Weights of a small transformer language model.
Size: width 768, 12 heads of 64 (6 for keys and values), MLP 2560 SwiGLU, vocabulary 8192.
Architecture: rotary positions, no biases in attention or MLP, untied embeddings.
Training: a variant of Muon for these matrices, 9536 steps.
MLP neurons of a small language model. Each row is named by its layer, matrix (gate and up: input weights) and neuron, and shows model dimensions 112-239. Each number is 500 + 40 x the weight over its row's rms, rounded and kept within 0 to 999. Numbers have three digits each. A neuron's up and down rows have the sign that makes its largest values positive.
A block is one neuron, or neurons of one layer that tend to fire together. After each block is what it responds to, as a language model described it from the Wikipedia text at the highest values.

L2.gate644:533401431519524521414492481522493520501495521421482539429521495459551589492507464479464471518522537498488465456456554481542442511507501527525468545452511467510555521477523526618493546497502511510456446458443484476513565448472486511483444496532526565482528487469444551494509520479530509576488535506535527489442475493515528517454458501518537470556463501475564430451559478547484495458510
L2.up644:462457453460510543513552495503470542491463522442577535501456528502461489419483549395521480486491469448504494493516480494473369476501504460517448534489517568568501492526466541491515459578534530496483521535490473419513451493487563444537502532491511579502454549454517504458504521484539509486472493500399458512468537448490547469482522550498461518477582508474440530457508543368513477519456
L2.gate1234:475414489470532546477554488508525515470564467458533546538533528500535544487538487517448451456535536485531486426541468497465513520503527431531520518484480491482423520541530508501475505497502514466531528476537437522509527543495523486524501501432491507502497517560438426480447545540481439461529432579536481468505468465531567460493544502454498408479512542488446497497498502548429488498537
L2.up1234:496478493521522548450514533566549517459545480512539503484457530526520518500566545504434482470531528490538537512527538550497479534466455442493531490458515488494491422491462518476487439437536500499526479604534423392531520513486473462502538485502500450484521544505423418468535456555511426417499465472495492462417480510455526430572498474497528498489509497516550540523516535525551527461521
Responds to: Split descriptive adjectives. Final word pieces that complete split descriptive adjectives, often before a noun or -ly: coars|e, qu|ick, war|m, so|ft, swe|et, co|ld, ro|ugh.

L2.gate343:474523525461510541478556574498467486557459527580507488564535477456488526521519476577516532442501468464476568599487425413456525510547556462569473461514479446472543524509489520451485483527458519493570480488467501521466481500482574479495437477539506501600527482457529460553475518456526523492488502516576561465500464499571465485477454493492479556508536539499477420464481528546496510511525
L2.up343:534496525415510480470434571502508474544576572580481477516547500449510565470572502568471506501518514501466565560498489471451557474497487496530528445483466543478557529476501497503486494494409535519592522452444496479455513536521548463533494511589563429477445554482565496493539491552514525493519502484479532524439480538577516466550519596526502552566488559484454488524500541463488471559499
L2.gate2167:571568466493558507481488465418518496588510464516527516520481479517482507452445558571514464504460523552489559478539411442478524473466439424484507590527534473459480515473448514510561517536495502500520539415448452500486489585516499572481507555544608487443456496430473541539528432468500527477439533508489473524486528498567544382535453465509508556508515466479471470411460477533524419506497
L2.up2167:539532522454468501443470491424508447504432429548516511518547541508484473475519518567456498569489519493503563499477472544453539466474397512479482513547572530524495563467455530412588496474475563493607482417548436524489451554491549604507464567546552503503480493455562561559438538499513544499487511519490517527453537532579495462503425543467481469542502488546521470468508467501554456478497
Responds to: Naming and identity words. Words that introduce what something is called, such as known as, named, called, renaming, and Name or Role table headers; also kinship nouns like daughter, son, child before of.

L4.gate217:428465407408493514473457413476483563470532509521480512453367495455472418493521502557570515542526502582493505486460545486495473524468468538521413538472553569513529502477510567470507562506466528466510435507444466483518553449542484522460483437527549484497455422472491503483542456593524478466531491479450474522455491486534543475420559507522487511477489408504467440426536471507513475459485
L4.up217:462507499526473541504463516536583459516472491509508488546479493590549510503449452530514480486531536495472531505462496519538498508513530546468440450534531457580479491487480518496502463467493466489477516420506496526475475506574543518486522432432551511452544579494573580474461431503483497444504442458458542454479494538552455567483459524481531413436464507467552534474514518517464545566484
L4.gate776:516532548486518593437594438529554467520479498487422484488543465467532532512446521489542449504468574565536487437454458581501476579492517500512526518536521398589439528543541531496531500499506541455534526400543481495570550508447521486500510460551513520545510475496509500534561486533601561572621436490487525508506509488563479471552539514477497491469536483491458476514522514506485506453447
L4.up776:493500501591475505471602460542475547449517540536423459540525496515459520533555508460496492577516571501457507483467535586507486549457486559552424461567442553491466580532454531559439419514500479507537512504485509525494455594510512508459571448473526490531490454493418511557491472583467513424570464451489498442466485477516483562533475444510502469502539455473510528540515446537449492487478
L4.gate1064:489386545452454476507501488505556512459503502453457444438586525597489444547405509512478481475543508590557445406545510456457545533485504565488371520507505544558502500499486504533568512516427446546538471491463439499452471543520516476434481479486478512464477527540485519528461517536570578519500543423515636537466487505545507525539532495551496439556505541422511478452509489526497552475582
L4.up1064:525594540534547522539526526493551523548469549409429508571531507452533490500459510477536524516542517485488536521550518545447498454504466485444475493498545496488564506442489455535533510513432456518531458593568593501470475600499489524484513505535524532510530392475515540554473484501553470411470480484499507464405577511499529499497449535452468593410529488516594575508414478496534416527525
L4.gate1238:511559537449543534528542504489514515574508489494561491492503453486419506477437476506520486481494507559528521471491441542545473532532503544507465507539444550523475572538553480527484507522503507500546532474564542456515497541455476517476469577536583470458538457489523525533469557419451623470474486481495478560458514476565577437525435484421487500474512486515524523559442569523460501485476
L4.up1238:547444530502526537535526466570547500527503557513457426457460500487465543517515482468561497520518558530531500507478420461503466549492518500488500456483530541551552502456548531475506460544542440475524545485445532462504514563509370502509526498508511470473545530519479462454503498574475588467483462490508526479387490494525476501506527525521476439534452422494560534469447563436505501584479
L4.gate1509:548606497483481491506540497498444531550546543480527452497524568473443559492446532518503475591524461473442441450498426562501526425521527500559494575521459509488466475456495506498545477516429578506472494461552486497447489557431481527488464461485565504482528495465479499504474525476588603527527479478541569504477509467495545462499526456582491499520532477499485517517456522536495479463439
L4.up1509:536518462443545518506580528487523513562532527469505485526453578436447482486435512508539504501472599499503413538502414543532518507545527505468497520518464455568430497456483467487484523437462537544519476444487478461491449605502466528482472538553521548483513498422477506518453555505458553469493500489492576465487508532511476477532509491492480487486548480543507559516504444521556536485502
L4.gate1628:464491491501522467450590536548539512553469422547530544530473466475533479479560534494519518564506566523508476430501495528486541484488464525496549502545508490440484466502512534508525500503501523485476445520498577484429475546457559535542505438427500432503521551532420466529456507460473486446497458486489506487484432489492498501528493494473519541483556469512400533403500548503472456506526
L4.up1628:456553430525446482488479527507492604469472525495468464551533498459399492488588483477444486489522533551488454522513512520507546482567566520499494380536564511491458502401434467532472484487472506519464504539460548528477541568541491539514471429513505502491505478469492477557527487452468448455475512447450513494505519427522485421519484557495442500542470491503475533470503495549448497584488
L4.gate1745:542474498512587521541525460453522535559506459517462576493533451468583437485474498454555512543501482491549500441493543522480504511522483491475457456487521465440549523530516534525528530493456524501509508457467544543508501517512495487423496488513488515502560506486458490480489486466554493491432487494530534473568445503462533394455464529510501403451439502501457512448500501535495486452551
L4.up1745:525502534489494482461559551403534580482506467510532578472497516459461461406470524575475452414476572479596557545531530510573483532484547528460490514432470516481511527531487549512516505561504511555540476531468439511473443542523488484408444501516466575494495491550492497540438438522494530461500495535462542495518459465453511458456465480521411494520461503555515502471542450501491445485522
L4.gate2272:548479567458530560481484474494520438491524481525553521511552517506483473515466524413539543556487491477545543548552486489385501477575497433528395508566522447499527495516522517473496534484471440513462478496459445460485478526469592494489452420472460475473473440545500497567491492441527474487496501478466500514445501451519544499497473506491484470490493514507487516455503547490550484477488
L4.up2272:593557413503467477539510438534468462491450547504511514499554519471483508565471555511509537385532547528545579420588553507518457567474404514485471536463552466392430492470457447508549531492483415488525524512534491460541498494498547457465479482492566470472482484431473489508464497585487554539414448540440415442491413494486442454478472518554482458511452525431453484504529558477531526506487
Responds to: Kinship and role nouns. Nouns naming a person's family relation or role, mostly son or child in biography birth lines such as the son of, the second child of; also daughter, wife, cousin, lawyer, native.

L4.gate536:524510540566513449475533489472450494544480465537503509517495480514465465527576505525493532498494525508532518477469506530526475535485481481460498505480577462536509496525498491566440528492499529447497511487480513495493541507482484511508541463411542455454515529528555500484470495494485471501473361414477580473438470534534489568536496447430471516605513501514494516496554476505499551517512
L4.up536:481514517442573485470491486482553522459538467517530491500512493492545437554479473396451489489465526522432504533472387463526526506547519464474513528457447504536378462529472519478495504508491501452487538458487566480485563510507452476507535560493509495486495554544430531503520485503435531515561504482560494491446530489563555467450511587544533465536513495520505430410458521470564473479505
L4.gate604:531429480524496506568442523416461570526519485526532515523510525454541554499494545505542479585526504453519479500453445487453449444552470541489566505488482560536504562438551521504502590532462432449511485487580499462511501511498517482500494508523499490553557531482526465521516518567498533475503534536462520451536527549455562535530479529465537529455460514535534454463475448550485510530458
L4.up604:501439495522450464554505562491435492542481487577530545482499492515473465581453419439535470555505435471513495507534444480430534432515518613527528539515491466515491523457475520485489470548501481464506525469470529453507501495530504448551459556554467522505494548500526545495538428526444447494512537445476511499553523579499502531530519510456584544563520467532515439513524508508491485442391
L4.gate637:439473530540476595461484474548573509511570561555514477603498545491489508569495429571461523536525492509462489488442545561530509516527543520417499529449540577531421438515483441531429480522462516466493513545439493470492484472462480484482474488496468461434479545542399564545473499517433511512520519448503493518505437484481469523455495519472501456506557517456468523460509479498496434534505
L4.up637:476475457531535525467492485516589529467579556489482534560434519514489549483542490576431489514512485541494484547520469486564520518606474404474443516428517496468472557472424552516491511481521505444520524485480498473553524538445390525556477571551474552497527526514437534508508476517543525476468497513543468457554554489558464567506502553456469564529469545464540473497451495446553535554564
L4.gate867:492462432549500516538505454430471482505473477500491494480516420444494525559463507498538492534480456480451477484577488472466421588510413462503464460538460549597496602571525504540500449551427490493485496455504506491479537508520538557471507512511470498490494505485479555467448502606506565471488491488566503506466568412502535496471480549516456569474489519478442416518467507468521514497537
L4.up867:463539487487504518514493446493459543395524447530541479517497542473517449473555483517539504464432474446444465535503505519480452508533402477449542474490486483592518470444525555521458518549459539468470458421589538479495528490446537494483459477482497473502461485535484562489506486544593542460518429507458462509517474426511523461439550465496464539496483479460466505523528492497434479511447
L4.gate1422:548477409455542513483528481528419502558507471489561477582411496466442552436533521504435491487576418577504472477521472496574500459515474528404525501466514451531523550510605466475535466515526501561455521530500485484482548531486457494485551465508498547423515538513531511464476524525512409539462432526483468439503506494486505508446471536486430522425474476553458530421497477473470483531447
L4.up1422:470521456482504540458535530493529477482481533514512512542490554494540492564473410501489530554510495532492532521497508495524427450459499454454537522474491499518447429430496447497500516473536513560432482474436502542408481536525504430537533494542506593469506535500526458422489434522527502568476560437514510484483433520475519497502465515469455497513483431512570506456528521446476457558496
L4.gate1697:443427566462532514524507476495569530445426483498496512491554544473457517552526522546522419522494481495482463527470472513592568480489476444429446508440527494528514507421481504489421523503535444493509543507566436503548507514539472547531495516550498488526576575523522472468486482558506486461507486444433458438484464520455581552444484517459514452490514502506453511396468510535586535425522
L4.up1697:540514529439519482515483533530498577518560561491445541511471550591478453471457514483552451454543503449482521486492454513521599521487496500532500480460485450539540562545531489473478466508506441519494532485468484498483475587560493523460547540495551521431498513464517470471455505513596501495539506487421488475465445481572466516515453511536530455521514480500494436486444528522526505479530
L4.gate2217:483531540529578493512508517486523501493486516525549489457509564482458460529473507452544491556506469496488492440490502522514546517482437496470514511524515461486547488492466531570472561469535448473510512481446445508487515513543515462505526493567419473507451534518541517505478481527522483514519501435537457496402500473500492522459554511532464528547458558597466547476501528432515519465480
L4.up2217:432517520455472492550555484497517502501489486535504470604527478518483470501495489474528486488545508530461570539499474508546482500512568461444488444470449521481506502478421471523522602507444491493503496484472519436546458487526516454530558579476493506488517520518466470476541505528460426426525499476522446512458459528498515500492528510480497523481543482484526481523475451437476511456517
L4.gate2466:470516549535540483498494545499552568539487529475497478478416538458532482469528435476453415468571570512500489559574619467479566559537437512456525477511540521484473437513594503539509487487535473524425505496509550519485551483513519516524505464487533524525508516490451452542422546481527497520474412456509500507527492534520473488551478520525592508420430564546532529449504437499490551496459
L4.up2466:486454502494569444516515527531517492516527533513456479506481535494500416482546504512519459459511518489536551485429481521453491428461483513449442467464533548470518530564477514462496509447468465548453470538535463540559464470459516521478453448492471454541446482531494560464465562524519505448450509530506511465517450537458531500541555549564490472510473504573460456548530552448565528452464
Responds to: Material, color and substance words. Nouns and adjectives naming materials, colors or physical substances, often completing a word split into pieces, such as rock (also rocket, Rocky), stone, metal, gray, purple, orange.

L3.gate339:527483448507560548479481510491518521518509493559506404506482410524474550513513503501535378429550487520436446472591525513420453488489500522490512519512511487438491523508551477481427428445543532508493455541424496487452556595502501453543511514531421523442451458532533584515545498524482403482568523527432556478512555539481467387500457457487472523483524491493501544529530510517482457502512
L3.up339:505561529497558506580539475436490501520514552510546481488579423457476445503477393548544410478478479418419513537550498530495511478501476490527510603447437522475454502519538526505554486459487538527459468509460544442453468524459506521463531487454439452497438588421439527497498548482450474491471514556446559465460529509571414550537422508496480573495566469542527566465565509453580468575481
L3.gate1438:583440523511551539509472484546602504489500503541483515489500526548501487476493484566512524485477495450529489553470512493451508501535513433442543466486476509442492478528563506544495487563514535522424522482493520507455468482574488520412564534560495476506572461519535529456605482482503496519512511467522531464478476512524542484468488498483529550477553472555508445493456503545507473491463
L3.up1438:505533478497499434531520488527569540444547513453519510513480510537568512469511537492533437505536546483497460510507545473495382496502499437519461556490511538491541445468589476489455517471576526537415473471446532585478492533527455516500528504464537479418538399551520531405515419530534574547497516488500526441406536493555529475484486478510511550524440471505473495519464507494495449469506
L3.gate1514:455545472491465530591454494521518549517560511498598530474394468453464460455526492504478544482474516478482548541426488520476503574524522471522440570542517525485509445491487521474464512567524513498534532490474525464470496484531491452405484442488522480541476476502486457474428472529503519425504518518524455488484550533506444502563442460535536482452449534438535506494486546484542563455492
L3.up1514:543532509551490472444533495472502446505506545500510484546395401517509510540569497415527529602517530461494400462574503452491505465535407430444480507533549482450444478473507529490512514447518488459509513513543500467559490472495460561490456493468538457410510506474487517448531555509536455507369527465585525504475437483437543544467483525543514526473549502551578547511588539442573462536472
L3.gate1650:465540475492480475510502534467555524488512525500560510529471532559471490561457491587472471491481497522453517470497534506467502518528481521499566500471484502548508444552513461520531499450491475495507510497548517488450546465531478541431440477472462480476471499463534443488519510458521523571503536492499585465520486558533554483478490480489469465483463444471578459458519430530533586454476
L3.up1650:498497482434542501507498486510581602530484525507545528470523530474462511547449515545493461509478525478508477487484487476530506512472441490463506505521438532503530518527483493494541559520516548482524470487515439513475480506551622531440502488473519471517435494456462521581529473520497531461540471598488483479535529477504528528492467555478464500442502558502491518476497498591491476444476
Responds to: Person role nouns. Final token of nouns naming a person's role, occupation or title, often as a suffix piece: journalist, explore-r, vice-preside-nt, President.

L4.gate297:458524475520473541525509519565511487506487489432557494489549492508546466504506465528505473550462512560412451503442530451414498511495505511555530522463420525442488487420523512500504448504506492488483560513549458457495483523477434509466548509435482435502516490547540497516527386485487549504436465490498549602516425557486547460430525588492460475415473501585510539483481480475538515550494
L4.up297:461546539505503517482527420445513445454435534441514479510515530481485490490491424417447507501471454490558427410519511480503466472557440445475538513536447570546473506516600607504528491473458486443510581526454464492531534447548500469455454462478502509471513457507517484539472485452442555491506511479530529555448590441497522510470470549538535483445507537487484546450482519512492553472570
L4.gate376:575521469512482521509454494500491421507473491492483494514598503495406535495549422540551438459538550461496558549529516468518464468516482494449488504552442551495447479474478460559537533449488542502466533536544479477537515461563542487485517591474464494473532477591533527542511544501468453529534437474543468490556497491557532547533457504436542412526521512501537528521454477525418561468455
L4.up376:527555490518508490443485515476462466553488456524465504548556540503505554507515468490487478508526570493567521491497567493555492512551534471484480549499413543519537523562501458552552493449506547567470555511414480459520556488476521492513507493418459535443566433503512486449428524480485476463491568401497486523547472510521539523568490499447545430564522478492511525516540440493423560526498
L4.gate1400:440451515517492486499485507472533413368558512479540418535491501464447487517568452537585510481548625517558490523606427518463529472536463448484476498507602495583597474474503482519536525448471450452473549574493488474584463409476477459512507444537517507493542453480406500448479507449491433514476479500568501509523477490486494519482485528499493504528510535499534552528511511510475499491532
L4.up1400:575450511440465488488535480527552536504522423523509458483547445497485438555474494483496449478511495578541431491536554549515578536470566452504514523603500511460569528492532515546494514485457522480458481495502423460543423465506391589500543494489483474511543471586498465510578500441478469495511464522492489519482519504522439526566486477510465480555579535466545501511528470485540536467515
L4.gate1502:514500428522499506434440469477521516441451549487542518425516508442456543521627433558423576419495510539558483485551508503450589507439453473485564511481450543530484545425596524520558468538455615495532453517497515553470468499538508492479497527421443509560466451567501412446413536393477529483497461448561490441468522476526529501478485498486530491512523473506463646505526509457533487448528
L4.up1502:479473466433501521484594519498524507557437502499483498524473459482506500532515457522547479461459526557506528467532467462495471420460517513472475509557479515516519486493462386574512522444540456514544549435477460463453470571485528519552510474484452478487494477558533485392454452484454507422436477504521486533476493585441469449484553502497442489473453544539467554485481462432508544586487
L4.gate1818:528472472486488547462558448458460551485478542483505503531582544450492531562473462519547519493527453475540542577537495484550510445456519516478538437487478498448528497473424524467544484454447499458541508461573393465511479589435594484384490518522470530476429483597552495467525513420520595473471511592497468518516479492488456504476464569547504500532519519440545468527493482460461553432483
L4.up1818:469481445486482517530540420498479416482527524510489486528495537489504486536513468481456500513459486440528544520521477534555535518511456511478411449443473494557500551465510438512498504514444510421471510534468491437487448570490472476458465481461473478519502415507470408424537486472455470471465541546532560526537538495509554490526522448506500522616452437468496451427577399530464496537437
L4.gate1945:561518521486513557458498523494514479441507540518482489539497556468462503490482547537516489495446487482446514491509457521514496488449507522530509525533390489488533518534550468549506469507504498468542494497465536508479523479455499507543484537540497532501481525490519513448483553497500475545451551482531523546513555559510539537605556529512438544502581450493462495449497507495494567490584
L4.up1945:498553595430504549468504462499499532423473513564486540516455617484420520560488518455576489528479497505459434472530542506530561486470524523489500483512389505507543497559506494535533462436523487532517509503492467550501541553485479537584491485484555459523488545477481490530506544471499430437391470524525482488528535450508467478544575486497384531499490511434429468426507619510503536490546
L4.gate2469:536604438519490482474573508550563513489476449510519469526534448544468532519535479421490522511467524553467450456617496536494474515500474527491514461482430553514508492495540494501544443520472548481454546482463555487527494500483520464507577496446497500444468492545515562526482509480456497455528413557421527522567498479489578482497544483449507393509479499473448540516434519444472486481522
L4.up2469:540509585534534531498484519515578551415572447562528469539513490504469540605504475541514413485492501522523516538487547522455527469471522482445484493544493473408407490571528473537512495497480492477542514497522518507483538520475464482572517591528510531512543478570567460504446451456441482510455501531548481585427472502472474516482501544488548537494522591529425568483518501445510470485572
L4.gate2484:496540554429522475509471539500484474491458508524433515505516504494371486527461463508427477479504487487469501448554538495521549550553454365488499511579479517497592448542620486508475517501504504467505567490497489504542504491539487560526518521502451451553504517572526477438500514477564461509582487538493510488444452539503504555502483545488521491519458519474458556557479453457475519535523
L4.up2484:535514476509463481505538505453472508470480473470515453587558533485398521585558520501435527517497421520534500489490511444531571463501541497499528512570463503480519546513491556423557518460539480540530588510523454485484509497533518448479506458430475504551529423576569508566452574519513488475517483567489496451521474517478474537534521593505475541510505573544523539530508437476452492564493
Responds to: Place and venue nouns. Final token of a word naming a building, room, venue or place, often a word piece, e.g. mansion, guest room, roundhouse, parking lot, Jazz Festival, Tampa.

L2.gate1300:476460569519532475549531503461562504486487513512524506453484482396477484503544498490505506524462493497478470479487503467507577468481520516500528453482521627586490484459507541523432484504508476517522482482460518469502473554510505510471459467533476544535567473560538436510487532424496508554543482504489495555544442436555464460455473448520390470508537459518480527488579447414449521499518
L2.up1300:498464555479512471488509468427456521554521536518529487522495496460503484473544536548421586476556488515482491497500446488468513494480451481484530523504571543494516417476454497477509576501463527434562440502453474506563525505517495452484492461395459466547460524568555419435510555529475500530527456582466496514442556436525524456467563474473497514537480546540510552526506501409447494576549
L2.gate2218:580471455474491490480528501521483533485491491504478493484519505480550545458499543486482471511524538465565501464418489432432475470512492506531537505486449501527458539475535498435415531469535528516531471526455454508502520544506514535496426465491483461435487492542573542415491493507496544458518501458520556530487482473474469482500526538446516476476452474488516547525566450493500440527502
L2.up2218:571458513527432513541488414545539580521526535534491571492487552429472492494450473539469431518543514452559495540491497425490461467437577524550533487528486530538513543474474492486535502489438523536510470461546397483567436587548573486540501441567510496471463539539483490509519555491557608476542463452520517494501448476520469510564481575463408507547480530494557520484482533490516437546513
Responds to: Topic-entity noun after "the". Final piece of a common noun naming the article's main entity (place, work, organization), usually right after "the", as in mansion, reservoir, company.